config = dict(
    vocab_size=1115,
    qk_norm=False,
    tie_embeddings=True,
    schedule='wsd',
)
MLP neurons of a small language model. Each row is named by its layer, matrix (gate and up: input weights) and neuron, and shows model dimensions 0-127. Each number is 500 + 25 x the weight over its row's rms, rounded and kept within 0 to 999. Numbers have three digits each. A neuron's up and down rows have the sign that makes its largest values positive.
After each neuron's rows, "fires after" lists the tokens most often just before its 100 highest values on Wikipedia text that the model never trained on.

L4.gate363:511523484485507458531486489546497481473477541528449491512448519467451560474475525502498487504483513488496459523503465502550478484491505482486506527535493495526478472517483459489480458497496497560460493551517524492471494486506482511479479509531539535496473535495483500545456493436523528502503505495408488493510508489514489536528502474518527489509464502527502457488512469514504510504516
L4.up363:469451545472523510524495487496474525495477481475546524503485537501506484517499461525530543490522498513454465541509535478488467494525503523496534472499463494514458494528482486523467474495464540483526484505482482521485483522504517471491528521493488492471467557486502483491448511492508522444536512498514483573486535506492488532537505511511487516491475547510518476531545502499489481533487
fires after: " s", "p", "ac", "att", "c", " spec"

L2.gate136:470500471445548505480511521490504467517501451524470463455476507484534488507486493445451504463502490500520488508538507501470455467487530497509502499503469503508519492489517508470532470492506461508475483478584486458488471503512497519472483529529572507464495503472474500509478502490496491509518478518469517501464504532508541511463534494513456494472515491521497538496505512488437485500498
L2.up136:496551538501501495503467490476499513514505519509522498504480452500509505482550475474470486476433486495515497434491494496507577504494481488489490528478475494527507527493544476489498494499544527472500485508516524459485527557469540505555471500525496463502520494514500464493520527528470494518508510546470511518500494509462492475531535478489483533488521503509490485544475505531472494491480
fires after: "r", " w", " L", " E", " W", " e"

L5.gate174:501518512499506480537508519462518457504493517542506514469522511493525506538479499515467515541473515456517419514476538529428509476473496509515494491508531457486531526490480524491526478526532494483488519541501509472535458477491519515487502518542477492502513526473529508478479458469537488513470513521521484506506516478540454494520516494431483502483448511522521527499546530507477483480466
L5.up174:492540489471465521537478468500497460477477493483560480516528465512509485508470489461439523464440495518511518544487507549457537586502461495517493485511472481488515483495509507487536501499505521506447491477503463479514497525494508500503510529491499521530491483501513504537488547532527494486489480543482469479538501497457520523471476501474548517547507506515491505529511521460467501517488
fires after: " W", " v", "p", "v", " w"

L4.gate260:480473506511539489566509504489512466525503544527509489522480506484481513465467475484498506501494455479477513479530494488522478536501493548546536476532529516499456489473516508487502446524490538521454497531494500528522483479512522490484492485498500467466479524498516514542463483495527524450507471482510506527501497450456497513501533541478580515491546497526513504500468518482516521472462
L4.up260:469468498476525497499513468482505530488543471521504494557513502471545521500515511538471527461472517473487522535500496501470518483512502524506486501538483483508503529502487483468530484494467489504446434531514520508509482487531551474451505495480504537516506462525478492494506490525500488520536478516494469490483492507505487523542489516468486552499520483488523494527505506478518445539531
fires after: "p", "c", "ec", "ff", "en"

L2.gate300:521489512543525523494523481497488468487514518485467526512508505482480498521469511518509532508533498535490490526505538500521500477480487509524514510514495516458503498513544515526489505543525469469491480530514515494533461503531498493465471527542548507518472483548516505508526483498488483502518536434522450524502464465535507486476518522493463467514533518546502491509489520495397488475489
L2.up300:501467538487509496553479467543483470508509513538506492539519512487488484467447502504511488526520559492491490511537475503466529474486522473523523527537471507466542486542517528490450482461471465441466483486514507459484487485502532513524511513515516487519521526550462496472539516523519465500491490515521502528454513521515519492513489534512479498522464517473494498471493494515481530483484
fires after: "ar", "r", "in", " it", "el", "n"

L4.gate163:496490485522484479487502510511443476504430485462521483481509496489490499533513470564455520483495501515508446520498509512459489525516498489478515511533475500499508484522539512535497539491475529504494457484500485462503496517482495486460525465494482477473486503467497527502437484537491509492506478498526537545484529484504487548492476509494516499465516547507483501494477477524480498479477
L4.up163:485445474490489544503477470461487485538501510490507466497537530475472477499499494494503508486451525531492470522495502493511548477513535532498486515502487515492509507502530504496541491501523443499490489515577499529506492491515503487520508509492508485513445476444495506518509531521471532466479505508549539551528469465493528514482497519563523530500463487549490511467489511478492460490482
fires after: "O", "R", "A", "E", "S"

L5.gate158:521468500456525461486504495507514483500557499481455474474483517481471500532546490508524502475505525494527486546507508507492524486527468438529527511539502533503523478500549500492520545487537448517478518505508489452483473456499489470508504534467543531538519535490497492525491521487497535506463479518532510529511495493477509518519535504474504502512511493532474526474487514487490472453479
L5.up158:512498447525508501485511516467475513546538467475492494535519473500492501521469502478502451448465454481513469497490558523482479516506509486546512475473489520493498462507518504479510487533508536478466527533489502496529524514510523486484491535501535502498520467462499535516476485552459498494474518536481461480482502494501507510550508490506502500489472504489515530523473468470535504491519
fires after: " L", "r", " B", "it", "od", " St"

L5.gate199:498510476511532504491501503484506512535514520530480546527515532484511484523545514515523443446458507494495513507474483520482492500522459536519507490516464461529482484571504490492463502509513450525490507544490498500492516522486485519535482524579501461495474498472518491518510518517503569495513473469520500495488505489492513481534506500497486480457520493512544479515551509508502540453474
L5.up199:499493483510555503516522498508524505477467542511528488508495491498525494502540513492473484500496495522495477546473510452490499524495515501483519486521495472492467508479489514490501486452483534444485485506498520513480485499527441501490519542508476480548500540443551483487470532483485484483441487467514501489512495503469501486549451486499498515495509479519490485493494547476469511515472
fires after: " g", "l", "ep", " l", "pl", "T"

L5.gate71:501498503457511480472522522480521513522478477484504476525499475511484530487484545508474526490473503512473468507522509509518510494463525515521535524500475526518512495481528543481497494486494467504498492492552484531464458490532501541498490515454478485529506520488448528531516515464499498474516459492477482522506528468514517504525489478484474434495506519526488511567488511540512506544488
L5.up71:503478487500502508497483461522449499540531550490473504506485469481530493479510535546482502519521512523479506518451529486460542517499513461514490537483502518533492555494532503481440467476477555486503516477493536505512511493528497474496522483492475482515492528478465466546511462519477491499500503538490489491524505509483482532522485498504499492464469553506504547528494519512525421536494
fires after: "on", "in", "id", "res", "iss"

L2.gate62:489500501529465483516504501481480526488524538514488506552507464492463498494465547467461502464465517524521477507479545495497511518478469527552508497514507505508491478492523481526500474517471542532525544500513503511497484511560482507476520525496513474484521498509477476529471504511502524473483492474454474526505496508471531551471507512473529509511488538517513520542521549459505490524502
L2.up62:490489479498516498534487551511501459489515545466527475514482498480535503466528529523442526504503516493497481475436514506514510486471505493469493532496539511495495507459511456498540511523461470483475476518499539523487524538501479490461487479483528542490488495530537507517507535485502482504544532497509455536559516524507523538501457545495462483480495534487504525468470530493490494496531
fires after: "in", "on", "v", "per", "i", "p"